MLP neurons of a small language model. Each row is named by its layer, matrix (up: input weights) and neuron, and shows model dimensions 288-351. Each number is 128 + 32 x the weight over its row's rms, rounded and kept within 0 to 255.
After each neuron's rows, "fires on" lists the tokens most often at its 100 highest values on Wikipedia text that the model never trained on. A number after a token or word is its count.

L3.up1315 [101  99 151  67 117 134 154 110 151 130 123 101 117  61 155 147 146  87 152 142 119 125 131 152  83 179  88  76 135  98 156 149  97 131 126 138 127 158  90 115 132 181 149 193 176 124 130 119 114 154 166 143 141 160 180 131  91 138 138 171 135 105 160  89]
fires on: "or" 20, "y" 11, "ternational" 9, " |" 9, "ar" 8, "ir" 5

L6.up827 [164 139 163 146 156 123 120  85 106 123 188 146 166 151 123 156 139 162 113 100 138 147 153 169 105 157 121 109 134 153 192 149  73 107 139 145 119 117 161 116 164 128 168 120 118 132 117 114 159  95 107 122 142 144  63 121  99 167 112 166 128 177 171  86]
fires on: "ow" 15, "t" 9, "ar" 9, "ut" 8, "p" 7, ":" 5

L4.up481 [204 175 107 101 144 103 171  96 144 124 117 104 128 129 151 176  90  97 166 110  98 136  94  83 139 127  75 127 143  75 179 134 108 186 131 106 121 125 171 144  97 178 158  73 112 110 120 151 104 136 149 159 140 155 156 143 158 156 142 146  86 142 162 137]
fires on: "o" 16, " of" 8, "il" 7, "om" 7, "z" 6, "s" 6

L4.up939 [ 87 174 124 166 139 109 124 115  91 147 117 141 157 163 184 160 141 163 140 121  86 137 120  84 127 127 173 109  97 175 186 142 167 150  78 166 139  96 173 182 152 169 162  84 125 111 111 103 103 108 145 127 156 112 128 121 155 103 129 128 107 146  86 145]
fires on: ":" 23, " as" 14, "4" 5, " of" 5, "unn" 4, "0" 4

L6.up1047 [173 126 112  80  89 106 123 107 151 186 159 127 104 122 179 219  71 124 119  97  94 126 140 135 133 107 167 142 132 153  66 125 142 119 187 115 145 160  98 118 142 135 115 175  84 150 130 142 131 138 114 171 140 153  82 116  53 124 135  77  98 183 136 152]
fires on: "m" 12, "utes" 12, "u" 12, "om" 8, "-" 7

L3.up1392 [107 103 169 136  73  95 151 147 113 119 116 116  57  95 125 115 166  97 100  81  91 117 176 146  47 165  73  90 108  66 152  86 135 195 145 152 124 131 138  71 157 181  85 124 109 129  69  64 142 115 154 127 123 172 110  99 114 123 105 123 162 142 113 117]
fires on: "os" 16, "oc" 15, ":" 14, "itar" 13, "al" 8

L6.up493 [116 133 116  99 184  82 127  94  84  77 148 105 120 226  98 142 143 133 107 153  88 130 166 133 151 126 114 128  93 151 149 105 124 106  99  83 123 137 112 138 101 121 137 116 169 133 123 125 236 103 107 135 112 120 123 119 141 186 113 156 107  82 110 147]
fires on: ":" 15, " of" 14, "ing" 12, " in" 6, "ave" 5, "ive" 5

L3.up1597 [111 125  71 117 128 140 138 114 135 196 110 111 124 114  82 191  99 126 102 104 137 119 176 157 133 131 150 148 154 140 120 140  97 139 112 194 137 178 140  91 140 130  96 171 135 153 101  99 205 126 100 192  83 117 148 134  84 209 126 146 116  90 172  65]
fires on: " of" 24, "ing" 10, "ent" 7, "p" 5, "s" 4, "ric" 4

L4.up695 [138 183 175 160 108  84 118 164 190 167 137 173 158 141 159 145 150 107 160 131 140 108 127 145 100 115 158  60 105 138 215 102 140  66  47 117 140  91 140 192 129 154 153  98 111 136 125 170 149 181 113  90 167 163 147  77 109 157 112 108 141 168 142 130]
fires on: "ed" 23, "y" 14, "ing" 10, "ive" 9, "able" 7, "ry" 6

L4.up275 [ 75 133 114 105  66  71 196 145 104 147 107 163 127 140 149 146 136 173 134 118 173 172 119 101 150 126 158 150 160 133 135 128 103  58  86 164  95 133 142 103 119 156 136 128 147 106  89 112 168  93 136  69 152 109 128  95 164 149 157  97 129 113 112 104]
fires on: "and" 25, "ay" 10, "le" 6, "l" 5, "end" 5, "ark" 4

L3.up1400 [ 77 158 154  97 150  86  98 147 122 157 205 144  45 187 160 137 126 148 135 169 208 148 183 114 155 168 129  95 180 116 147 184 131 167 120 128  97  62 104 116 131 151 123  82 115  63 155 164 146 150  91 110 129 129 120 176  68  98  74 190  89 168  54  93]
fires on: "n" 34, "ig" 7, "-" 6, "j" 6, "er" 5, "op" 5

L4.up79 [ 57 198 106 112 166 139 111  92 162 135 170 130 150 114 116 160 168 147 104 145 124 111  86 170 154 140 144 109 103 136 145 148 161  93 117 157  88 111 112  91 129 153 158 102 102 164  96 101 105  63 158 169 124 166 166  82 136 143 125 119 112 100 139 146]
fires on: " open" 16, "ing" 14, "a" 12, "en" 12, " on" 6

L6.up543 [137 146 119  69 173 162 148  96 121 143 153  96 133 156 156 100 159  95 167 145 157  88 110 161 160 109 169 138 141 164 149 117 142 140 114  95 107  60  96  93 139 159  77  75 122 164 119 122 188 122  82 202 149  87 131 122 212 148 113 130 144 110 220  97]
fires on: "7" 43, "t" 9, "–" 9, "-p" 6, "p" 5, "-" 5

L3.up588 [148 103 155 162  73 130 155 150 169 114 106 141 152 100 124 121 169 167  86 159 136  56 148 150 118 117 177 138 121 178  71 156 139 164 116 100 105 149 161 161  91 143 186 206 101  95 129 164 154 162 162 182 139 121 158  58 145 126 132 103 135 121 122 132]
fires on: "-" 35, "." 20, "," 20, "us" 15

L3.up1401 [ 89 124 114 126 112 131  97 131 126 125  92 148 156  69 127  88 118 183 139  88 131  87 132 168 144 130 147 109 137 134 105 123 165 169 159 101 180 153 157  83 114 131 182 132 122 108 131  80 105 123 142 147 150 121  89 100 146 163 137  99 121 201 123 139]
fires on: " of" 26, "ing" 12, " Best" 9, " and" 7, "anding" 6, "-" 5

L3.up1590 [124 129 131  85 179  91 140 126 200  79 106  72 151 100 112 150 144 144 127 175  95 122 101  76 155 101 135  45 147 142 125  80 113 117 115 129  89 140 102 158 189 206 113  83 115 183  85 182 126 129 106 155 146 146 144 176 150 150 115 133 132 126 106 116]
fires on: "g" 19, " Gold" 11, "old" 11, " Phil" 11, "a" 8, "ood" 7

L6.up1309 [108 137 152 135 124 119 142  95 171 100  84 116 128 172 194 117 116 172 147 183 126  81  67 121  77 110 130 171 126 125 103  77 194 184 121 109 132 158 157  99 108 150 107  95  56 144 135 159 140 112 133 146 205 143 188  93 154  80  57  70 104 192 190 131]
fires on: "ian" 19, "i" 13, "rian" 11, "ish" 11, "an" 6

L6.up1322 [137 119 139 120 136  82 119 172 166  70 122 168 113 131 179 164 109 128 135 156 148 104 140 138 112 129 136 144 107 161 146 129 105 136 136 142 145 106 158 123 123 102 139 154 122 112 164 167 130 110 125 128 110  47 142 133 121 126 179 142 113 115  93 195]
fires on: "d" 14, "I" 9, "/" 8, "l" 7, "is" 7, "iz" 6

L3.up424 [137 136 117  79  99 143 138 143  51 106 211 125 173 153 104 140 106 106 181 144 144 141 117 143 145 171 129  80 167  93  95 110 121 132  89  92  98 162 126 132 115 143  91 116 152 130 175 147 133 120 163 112 137 109 120 118 114 187 164 102  84 133 200 141]
fires on: "ou" 40, "le" 16, "10" 10, "en" 8, "a" 7, "our" 6

L4.up1229 [123 108 127  71 153  91  91  89 140 109 138  84  79 121 121  54 139 191  93 121 164  99  34 167 149  77 141 134 119 175  86  94 164  73  77 113 119 135 130  92  89 197  55 132 157  82  90 105 137  82  72 114  96  90 157 165 109 120 125 213 104 124 113  83]
fires on: "ar" 39, "c" 15, "th" 6, "t" 5, "el" 4

L3.up555 [ 90 179  84 146 164 139 138 145 145 139 103 160 135  86 204 129  92  87 132 150 123 120 110 176 124 117 167 141 140 167 127 147 113 152 133 168 148 133 146  59 111 106 142 144 147 112 163  95 120 164 130 150 139 162 103 125 102 154 136 143 128 135 171  84]
fires on: "," 48, "ing" 10, " of" 7, "ince" 6

L3.up285 [125 165 159 117 147  66 116 170 121 137 129 150 144 115 148  61 118  88 166 164 146 145 114 229  78 158 147  96 110 172 124 150 102 119  85 146 174 105 125 172 159 126 146 164 107 118 114 181 100 123 115  86 162 149 150 115 156 131 149 117 118 116 105 126]
fires on: "ing" 40, "aking" 14, "ed" 9, "et" 7, "t" 7, "off" 6

L6.up265 [155 106 142  84 109 140 201  84 172  57  97 135  91 125 119 195  77 119  94  72 100 101 107 153 135 127 138 129 144 131  88 107 144 134 141 145  83 132 107  88 212 154 148 129 115 145 134 108 164 133 120 143 137 140 162 201 108 141 116 106 169 135 150 103]
fires on: " of" 42, " the" 9, " a" 9, ":" 5

L4.up1288 [126 131  87 164 147 162 168  79 116 128  84  95 105 131  92 116 115 187 141 123 137 136 116 143 116  80 116 153  89 142 125 116 139 104 127 120 152 144 137  77 133 115 140 148 174 184 124 109 137 144  63 151 117  97 126 122 143 120 169 126 126  84 136 163]
fires on: ")" 31, "ers" 10, "ves" 8, "es" 7, "ens" 5

L4.up794 [143 114 164  67  94 129 142 111  91 128 152 102 159 133 160 179 106 140 110 127 111 148 129 175  99 194 169 105  93 143 137 135 181  98 100  77 106 113 162 148 136 164  39 117 140 159  65 116  96 148 116 142 119 135 107 149  88 137 132 133 105  86 152 166]
fires on: " |" 17, "+" 15, " /" 11, "an" 11, " -" 8

L4.up829 [ 99 107 155 148 129 163 161 161 141  86 142 175 164 157  98 102 131 132 178 144 139 151 131 147 118 108 139 129 168 162  72  64 134 120 128 148 119 162 164 118 166 168 107 131 126  73 139 109  99  84 118 182 146 125 120  82 132 124 144 188 127 155 130 118]
fires on: ".\n\n" 23, "A" 16, "i" 6, " A" 6

L3.up207 [ 16 157 187  70  94 117  85 116 137 146 128 125 195 175 167 154 154 193 127  56 102 108 102 146 106 143 126 125 124 121 146 141 108  77 130 133 164 134 148 102  55 123 190 116 106 141 163 143 105 117 119 130 113  88 159 153 131 142 145 126 135 115 160  81]
fires on: "is" 21, "ater" 15, " Act" 11, "anc" 7, "est" 6, "ment" 5

L4.up956 [ 94 106 149 173 133 103 191 178 185 179 155  96 109  95 131 154  97 152 135 191 180 126 172 178 182  96 130 178 177 144 156 166 120 175 158 125 126 132 166 136 133 180  90 151 100 236 119 133 149  88 138 130 148  81  47 123 138 151 141 134 156  94 145 101]
fires on: " " 31, "le" 8, "ed" 6, "ing" 5, "ate" 5, " of" 4

L3.up1674 [122 132  77 142 109 208 102 114 139 137 132 153 114 129 111 217 165 113  89  68 175 130 123 145  62 151 153 120 104 130  65 107 134 132 107 182 173 135 122  93 118 100 154 105 123 135  68 158 152 180  91 121 146 145 118 134  97 106 143  32 111 102 138 130]
fires on: " " 26, " of" 19, "." 10, "im" 7, "up" 5, "m" 5

L3.up323 [148 129 115  99  82  83 122 155 115 144 138 109 106 119 155 190 161 143 156 162 153 138  64 138 120 184 187 169  73  97 142 120 157 128 100 134 180 111  96 156 116 161  86 101 129 160 127  87 163  85 153 138 134 189 145 116 100  71 149 181 124 139 170 110]
fires on: "in" 18, "le" 9, " place" 7, "et" 6, " time" 5, "inn" 5

L4.up1441 [159 117 111 142 139 203 126 149 106  57 151 145 117 119 121  84 153 136 135 211  94 170 154 164 166 132 135  96 180 133 102  80 114 164 112  89 151 131 132 141  69 186 145  98 115 124 128 121  97  61 111 135 133 114 141 104 175 153 118 132 132  98 144 192]
fires on: " Z" 17, "j" 15, "ij" 14, "A" 14, " A" 13, "om" 6

L4.up756 [119 125 122 140 108 106 117 120 158 187 127 174  88 118 100  93 170  89 172 131 159 142 138  96  81 201 134 111 108 139 156 103 118 148  78  81 108  99 124 135 182  88 122 114 184 115 148 129 136  90 105 130 182 191 119 115  82 146  95 124 123 184 162  82]
fires on: "," 45, "u" 5, "im" 4

L6.up829 [178 100 105  87 127 190 163 156 144 116 105 140 177 123 177 155 123 114 115  49 129 149 146 167 157 167 105 114 146 136 104 120 163 137 124 121 124 119 177 135  99 116 177  99  88 166  87 129 108 161 142 116 156 154  80 147 116 176 138  79  72  99  98 123]
fires on: " m" 12, "p" 12, "im" 11, "m" 9, " disc" 6, "el" 4

L4.up750 [148 138 162 124 141 142 171 124 118 101 120 113 111  94 168 164  98 148  84  79  85  91 140 108 142 107 149 112 161 159 131 129 121 113  81  68 162 129 114  97 147 160 102 119 147 189 126 124 173 160 134 175 105 143  90 125 159 171 147 126 114 129 153  68]
fires on: "g" 15, "s" 11, "-" 9, " that" 7, "t" 5, " a" 5

L3.up1565 [ 56 166 118 132 182  98 134 114 132 105 141 117 124 136  90 137 145 138 125 115  68 120 132  97 145 164 128 131  71 125 164 109 114 118  86 144 162  99 171 174 137 192 158  40 176 163  79 120 139 130 141 126 120 186 162 119 207 176 105 150  95 121 160 125]
fires on: "ing" 86, " of" 4

L4.up492 [122 125  56 157  86 128 119  71 111  81 189 123 177 133  91 181 108 131 109  93  51 130  99 139  75 193 135 120  74 201 150 154 109  73 153 127 132  97 125 133 121 123  83 116 135 125 147 168 152 130 131 187 127 173 126 125 137 117 136 132 191 104  60 123]
fires on: "h" 30, "ers" 16, "es" 10, "e" 5, "als" 4, "ur" 4

L3.up1736 [150 158  45 186 167 112  85 164 139 123 122 184 129  64  77 206 154  63  99 125 148  85 157 173 120 133  79 119 115  73 131 111 194 134 131 138 152  83 135 135 174 169 132 103  87 103 103 173 143 164 164 149 133 135 126  89 174 147 129 191 109 116  45  93]
fires on: "ve" 18, "a" 13, "re" 11, "anc" 7, "ished" 6, "um" 6

L3.up1445 [137 141 169  86 127 148 112  98  95 169 131 128 132  66 210 118  98 107 162 118 127 127  90 117 150 143  43 111 171 132 201 115  76 135 103 190  80 137 103 115 176 104  90 156 181 186 125 118 107 138 144 130 119 121 176  60  90 132 142 158 137  99 118 166]
fires on: "i" 92, "y" 6

L3.up274 [135 140 140 142 110  75 119 107 145 172 114 136 136 139 143  86 202 139 124  55 110  72 132 125 117 139 113 118  89 137 116 123 139 118 106 108 163 136  91 199 132 138  94 109 133 105  60  87 204 126 159 149 168 172 159 144 140 158 145 152 143 143 154 130]
fires on: "al" 25, "l" 19, "th" 14, "h" 8, "ing" 5, "188" 4

L3.up1537 [181 120 172  82 151 110 174  93 136 130  83 125  52  93 138 118 149  98 175 140 158 109 113 113 148 155 164 146 143 146 167  95 143 113  88 106  61 110 155 138 142 115 183  88 196 111 151  94 129  82 156 157 109 130 135 142 127  85 154  91 118 127 189 146]
fires on: "u" 17, "ow" 12, "o" 11, "et" 7, "ie" 5

L6.up1776 [166 122 162 108 105  99 101  62 128  99 145 140 123  69 172  62 149 169 118 116 105 165 112 164  71  86 121 140 143 100 171 108 113  76  57  81 101 161  55 143 123 198 108 131 132 126 133 153 110 107 122 179 134 141 137 196  91  79 149 114 103 158 113  99]
fires on: "h" 16, "ar" 16, "is" 10, "est" 5, "th" 5, "iz" 5

L6.up1745 [134 100 154 139 108 152 163 115 127 127 151 131 164 144  63 174 122 109 123 160  83 158 190 123 184 150 150 129 161  79 103 198 166 155 126 128  93 110 138 137  69 115 156 110 175 120 121 139 169 113 115 156 137  80 146 107  87 128 129 132 115  98 103 104]
fires on: "ic" 24, "n" 17, "p" 7, "f" 6, "ov" 4

L4.up1477 [ 83 173 157 127 150 128 110  86  91 132 133 132 162 166 102 134 125 184  86 123 115 160 116 158 137  93 128 184  94 147  52  98 121 121 110 143 161 106 146 149  81 119 136  78 120 147 145 128 129 117 112 108 145 165 107 137 118 125 107 155 127  39 165  88]
fires on: "ot" 41, "is" 8, "iv" 8, "it" 6, "ments" 5, "ment" 4

L4.up957 [148  90 129  77  26 133 142 110 105 194  97 113 138 161  69 105 165 137  92 124 137 131  53 117 145  72 117 151 148 183  55 216 127 142 186 162 168 198 155 147 169 163 151  52 124 133 128  79 112  89 138 153 122  79 183 113 103 103 136 158 113 188  93  98]
fires on: "am" 13, "h" 12, "d" 9, "ad" 8, "ul" 7, "us" 7

L3.up373 [ 90  84 154 130 139 200 137 124 142 115 162 184 106 132 134 117 143  97 126  96 126  85 112 132 143 189 105 147 109 158  82 128 125 127 111 164 100  76 139 140 102  68 143 178 176 129 122 155  84 154 134  96  80 161 108  81  91 141 132 112 131 126 119 158]
fires on: "ol" 23, "m" 15, "al" 7, "16" 6, "erm" 5, "ire" 5

L6.up467 [123 163 128  97 136 141  96  96  99  91 130  83 202 130 153 100 133  70 155 172 165 102 130 155 192 159  89 101 200 140 155 191 124 120 133 145 104  96 148  95 106 100 109 107 159  96 199 119 140 119  95 148 209 135 111 155 103 122 136 109 155 167 206 156]
fires on: "a" 61, "ina" 15, "na" 10

L3.up836 [144 104 144 112 145 132 134  97 140 113 110  94 109 153 140 118 133 167 140 121 227  90  93  61 200 166 137  83  83 190  92  60 120 139 114 130 164 160  91 104  56 124 137  80 101  72 142 110 168 157 126 152  93 111 111 152 130 167 125  81 118 128 143  86]
fires on: "che" 19, " Le" 13, "he" 11, "q" 6, "ham" 5, "are" 5

L4.up119 [118 189 132 115 183 167 107 107 153 141  83 136 114 181  73 175 148  85 158 139 143 141 136 105 160 146 125 110 164 138  85 131 144 194 159 130  87  73 174 120 104 155 135 136 174 169 164 128 152 143 130 125 137 177 162 155 139  86 159 115 109  83 106  73]
fires on: "p" 24, "n" 12, "ast" 7, "P" 7, "pp" 5, "st" 5

L6.up1079 [122 100 141  87 152 134 108  50 125  49 112 138 150 144 105 213 108 114 141 148 174 126 174 131  92 155 137 187 139 171  97 179 112 191 134 175 107  99 163 187 130 127 127  90 158 115 208 111 154 153 146 112 167 159 154 120 128 127 149 172 135 160 182 129]
fires on: "an" 15, "ian" 13, "in" 11, " one" 8, "a" 7, "ang" 6

L3.up579 [ 87 175 148 145 122  94 107 120 160 116 126 137 140 126 200 103  42 107 155 129  75 138 135 118 134 119  50  85 131 174 156  80 103 101 143 127 160 117 163 131 113 171 137 129 114 118 130  69 123  99 159 139  91 156 182  97 134 155  88 156 104 114 101 164]
fires on: "h" 26, "v" 14, " rece" 12, "ann" 9, " beh" 6, "i" 6

L3.up55 [152 206 150 166 122 147 180 156 162 158  87 131 120 102 142 161 101 109 108 150 113 162 168  53 116  63  64 118 146  93 141 116 121 125  89 108 174 155 158  70 124 179  87 148 105 123 142 147 131 164 150 126 135 140 117 111  85 112 137  98 156  62  73 181]
fires on: "it" 24, "k" 17, "n" 10, "ash" 6, "d" 6, "m" 5

L6.up1161 [149  88 142 164  87 163 125 139 113 132  69 153 153  90  68 112 131  93  99 128 134 118 115 127 114 145 148 115 128 129  86 122 108 114 159  80 117  60 143 125 137  96 155 118 104  92 111  85 115 146 104 129  88 103 194  54  71 149  66 125 125 152 187 180]
fires on: " M" 30, " of" 9, "m" 8, " Med" 6, "it" 4, "2" 4

L3.up1552 [163  51 102  98 126 132 167 171  98 198  97 120  80 156  98 152 140 182 161 153 154  58 142 142 189 132 151 127 147 155 137  98 130 130 101 210 148  29  91 143  97 170 135 144 200 149 170  81  52 161 117 102  92 122 154 119  56  88 108 125 141 150 125 145]
fires on: "i" 20, "ing" 10, "ate" 7, "ore" 7, "or" 7, "old" 6

L3.up684 [129 127 120  83 113 127  83 123 183 147 138  91 114 154 141 105 194 134 137 148  87 120 102 133  68  92  94 114 124 122 121 139 184 163 113 108 121 122 188 163 108  93 125  21  60 128 149 149 117 109  91 160 175 150 132  67  83 109 110 147 126 211 163 102]
fires on: "i" 30, "ish" 13, "h" 12, "ian" 10, "ith" 5

L3.up1385 [134 146 130  97  85 156 130  99 147 123 136 157 165 132 186 195 117 146 132  99 111 113  98 146 154 134 156  95 164 168 154 159 122 128 168 158 153 106 162 149 173  94  70 114 124 115 108  49 157  76 100 169 151 195 147  96  83 147 128 127 150 132 160 157]
fires on: "ar" 17, "ess" 16, "t" 8, " month" 7, " ext" 6

L4.up863 [ 60 111 121 165  80  78 136 103 193 128 168 134 138 177 151 109 129 154 102 143 162 108 158 148 164 112 156 111 160 159 153 136 152 128 156 148  90 119  88 184 101 127 125  72 179 170 168  95 120 149 106  84 150 116 100 155 115 238  94 126 129 104 157 153]
fires on: "ed" 24, " and" 11, " " 11, "es" 6, "ing" 6, " inc" 5

L3.up978 [149  97 197 143 109 139 155 158  95  91 132 123 130 175  81 161 139 118 134 136 172 117 192 172 112 139 143 110 126  93 137 128 133 114 149 115  99 113 152 110 160 199  99 156 111 115  41 128 155 161 138  96  94  96 103 104 154 138 157 159 138 159 162  96]
fires on: "ve" 16, "al" 9, " of" 9, "ick" 7, "ant" 7, "ome" 7

L6.up719 [105 145 126 124  33 129 146 139  94  73 142 160 161 101  85 170 123  73 159  80 162 126 108 149 189 128  68  99 149 143 141 130 112 135 104 131 146 124 141 113  94 154 142  83 170  70 156 126 173  91 141 139 141 165 111 118 157  92  83 141 102 166 195 122]
fires on: "ing" 21, "a" 10, "w" 9, " of" 7, "ro" 6

L4.up1542 [122 210 152  94 140 143 162  78 132  71 158 128 143 177 134 189 116 138 128 116 114 152  84  87 121 144 141 171  78  75 169 142 127  94  96 100  97 107 121 141 112  72  98 166 149 108 133 125  94 133  96 111 131 128 133 128 137 140 121 104 138 128 117 140]
fires on: "h" 19, "ly" 14, "p" 11, " is" 9, "c" 5, "ely" 5

L4.up1036 [168 137 141 145 152 124 145 135  88 106 139 127 102  94 170 150 133 114 169 154 130 149  60 154 149 153 111 132 126 134 166 142 145 144  91 142 106 112 109 161 148  83 119 118 103 150  89 125 172 152 187 178 127 110 196 139 136  80 153 133  79 154 119 137]
fires on: "o" 24, "ip" 9, "y" 7, "os" 7, "it" 7, "um" 5

L3.up1042 [145 141 193  85 159 166 134 149 111 147 143 103  85 143 146 197  55 105 136 121  86 184 126 103 117  93 140 132 147 158 135 162 170 181 118 126 115 175  98  65 175 140 143 166  26 102 145 155 133  80 139 119 100 146 143  91 147 139 172 108 123  96 107 105]
fires on: "'" 22, "utes" 13, "m" 12, "ch" 10, "ly" 8

L3.up613 [ 98 123 148 192 102 134 151 125 151 149  80 121 132 118 164 107 112 146  89 111 111 103 208 118 151 168 148 117 152 195  38 144 122 169  93 105 187 179 148 146 155 151 122 156 152 183 140  60 140  80 131 146 120 179 103 111 140 150 138  79 123  64 119 134]
fires on: "." 16, " there" 15, "-" 13, " use" 9, "==" 9, "re" 4

L3.up1379 [140 105 149 141 131 128 128 131 156 161 118  92  98  62 128 130 108 101 110  37  87  98 130 132  95 152 150  79 109 108 112 116 136  76 135 119 110 106 165 138 141 154 151 130 197 132 180 105 159 139  97 149 165 126 121 158 151 125 120  82 136  72 140 102]
fires on: "ew" 15, "ric" 14, " of" 8, "ath" 7, "em" 6

L4.up1258 [139 117 212 107 148 152 162 173 172 135 148 191 112 174 111 107 190 113  97 108 205  96 187 159 140 108 150 137 128 147 177  84 124  74 142 184 101 134 139 161 109 171 124 100 125 135 121 109 121 141 158 115 137 155 102 116 122 120  76  70 139 120 126 134]
fires on: "ie" 29, "ore" 15, "her" 12, "iel" 10, "man" 5, "und" 4

L3.up146 [121 109 112 154 139 124 153 104 142 131 168  65 148 121  43 132  94 152 126 135 122 100 158 153 122 118 113  98 122 127 151 177 138 112 143 156 191 151 153 148 197 134 122 148 191 187 110 150 129 114 107 185 134 162  88 104 128 115 159 151 128  90 112 157]
fires on: "s" 34, "es" 10, "res" 6, "ers" 5, "ed" 5, "ing" 5

L4.up585 [133 167 145  93 121  73 130  93 176 138  91 115 171  97 132 117 147 142 125 124 122 149  33 127 151 173 152 164 105 128 108 141 137 184 125 157 134 111 142 118 183 161  94 137 160 166 135  98 160 118 168 129 146 172 142 132  96 167 135  58 117 115 116  89]
fires on: ":" 21, " or" 10, "ost" 9, "ast" 8, "in" 7, "ical" 6

L6.up229 [110 130 120  92 118 110 138 150 111 149 153 138  92 188 149 162  87 148 175 139 135 139 131 147  97 171 148 134 131 147 103 130 145 118  44  86 148 125  82 148 135 111 143  60  77  69  81 156 136 129 162  92  54 186 163 117 134 103 128 154 163  75 126 125]
fires on: "in" 23, " form" 11, " organ" 6, "et" 5, "ence" 5, "orm" 4

L3.up387 [ 69 101 115 118 111 130 158 171 126 173 140  78  77 167 171 136 115  73 143  88 113 121 113 101 142 134  39  55  87 139 168 128 118 111 136 140 123 110 141  62 161 128  93 177 151  95 110 126 147 139 182 140 163 130 197 125 154 131 121 121 161 126  93 114]
fires on: "os" 30, "oc" 21, "z" 6, "h" 5, "it" 4, "als" 4

L4.up748 [125 138  99 141  92 133 111  99 112  99 123 137 196 142 121 131  99 132  94  82 116 182 121 148  69 109 135 128  94 157 129 185 109 167 109 155 118 125 112  87  95 150 130 161 155  99 125 115 117 136 159 118 103 164 133 161 177 154 128 123 188 133  95 169]
fires on: "e" 18, " dis" 15, "is" 8, "le" 7, "es" 7, "c" 7

L3.up142 [149 117 154 107 118 144  92  68 114  82 151  95  77 179  78 173 119 120 129 103 120 173  87 174 139 190 133 119 154 136 149 141 202 132 172 102 114 136 137 139 117 112  82 156 100 124 110 138 122 101 123  99 120 130 114 145 159  96 100  93 191 100 102 145]
fires on: " v" 37, " -" 9, " App" 9, " |" 7, "==" 6

L3.up1456 [ 89 143 198 111  98 106  94 165  96 148 128 117 136  90 121 105 141 180  76 164  77 179 107 122 116 109 121 120 180 169 104 113 132 138 130 155 128 105 121 143 148  85 152 109 108 112 112 132 126 133  94 153 147 110 113  91 224 143  89 197 108 101 132  70]
fires on: "e" 25, "ing" 13, "de" 9, "ell" 8, "ic" 6, "us" 6

L3.up401 [ 72 123 144 149 150 112  97   5 132 134 173 129 114 156 167 147 135  90 190 159 213  92 113 175 134  98  93  98 176  87 158 102 153 153  97 132 141 144 169 176 154 149 128 141 107 147 134 117 150 184 116 144 155 138 143  77 119 185 120 105 115  90 128 143]
fires on: "0" 33, "ing" 28, "es" 11, "ed" 9, "s" 6

L3.up984 [147 114 125  97  83 160 106 144 155 112 121 153 120 121 107  84  89 131 159 101 158 141 153 137 107 175 141 224 147 132 112 104 188 132  72 116 150 124 130 146  77 151 171 190 176 136 176 110 121 123 156 110 173 151 120 162 102 125 125 135 155 166  89  63]
fires on: "m" 29, "an" 26, "ut" 9, "est" 5, "." 4, "ib" 4

L4.up438 [110 151 113 117 118 148  96 141 112 225  96  84 128 131 183 122 155 127 137  88 120 108  83 112 171 125 137 140 145 118 154 171 142 112 129 143 153 133 139 103 162 165 138  43 126 113 124 185 132  72 114 151 102  75  97 165 136 101 101 174  94 146  74 108]
fires on: "ad" 18, " of" 16, "n" 12, "am" 8, "er" 7

L3.up1718 [187 182 150 115  95 137 130 104  86 139 148 135 160 115 145 130 115 111  96  98 116 140  77  82 168 132 147 130 147 149 147 145 116 108 136 121  81  89 135 164 143 161 117 191  75 133 151 139  93 104 165 115 142 133 156 165  78  84 148  88 119 116 110 135]
fires on: "ate" 19, "b" 9, "ent" 7, "ud" 6, ":" 6, "ad" 5

L6.up624 [106 129 135 156  94 107 116  47 125 159  94  49  86 105 137 116 119 138 160 115 193 151 168 136 142 152 142  75 155 113 160 155 142 111 129 143  94 124 139 178 123 143 130 130 146 134 144 129 141  94 129 125 134 202  93 115 136 127 176 157 134 152 133 159]
fires on: ":" 21, "ch" 11, "s" 8, "ing" 7, " first" 7, "E" 4

L4.up242 [145 131 141 134 106 136 147 107 154 126  95 147  96  88 100  95 198 121  99 144 125  96  84 167 131  95 115 181 185 183 160 123 155 167  96 125 109 125 139 143 190  46  85 150  80 110 159 142 149 144 151 147 138 110 132 101 190  66  54 119 135 144 145 110]
fires on: "ing" 20, "s" 12, "ic" 11, "ak" 6, "les" 6, " |" 6

L4.up1240 [158  94 101 133 131 139 127  66 105 116 151 126 164  80  53 155  91 161 154  68 104 151  91 121 118  99 149 183 127 129 154 131 137  72 132 151 111 102 121  94 101 116 209 122 152 143 188 144 131 142 157 134  88 146 132 137 128 106  76  53 128  86  27 115]
fires on: "and" 20, "ur" 14, "ra" 12, "on" 8, "ers" 6, "an" 5

L3.up1517 [111 152 122 170 128 122 148 104 178 161  82 133 125 146  74 159 105 171 152 159 152 107 109  98 135 124 113 117 136 129  98 141 145 103 105 148 160  70 130 106  51 179 113 143 177 100 133  48 110 142 121 109 149 158 135 117 123  96 129 159 114  83 133 126]
fires on: "ice" 18, " power" 12, "i" 11, " Division" 11, "or" 7

L4.up441 [105 180 188 156 101 196 120 117 120 134 128 150 130  88 104  94 116 158 130 120 176 156  64 152 128 165 167 124 175 111 109 144 166 142 113 159 161  98  94 148 140  76 132 120 110  67 139 121 132  52 101 119 127  69  69 143 123 101 122 170 152 114  95  63]
fires on: " " 25, " had" 11, "1" 8, "2" 6, "t" 5, "ision" 4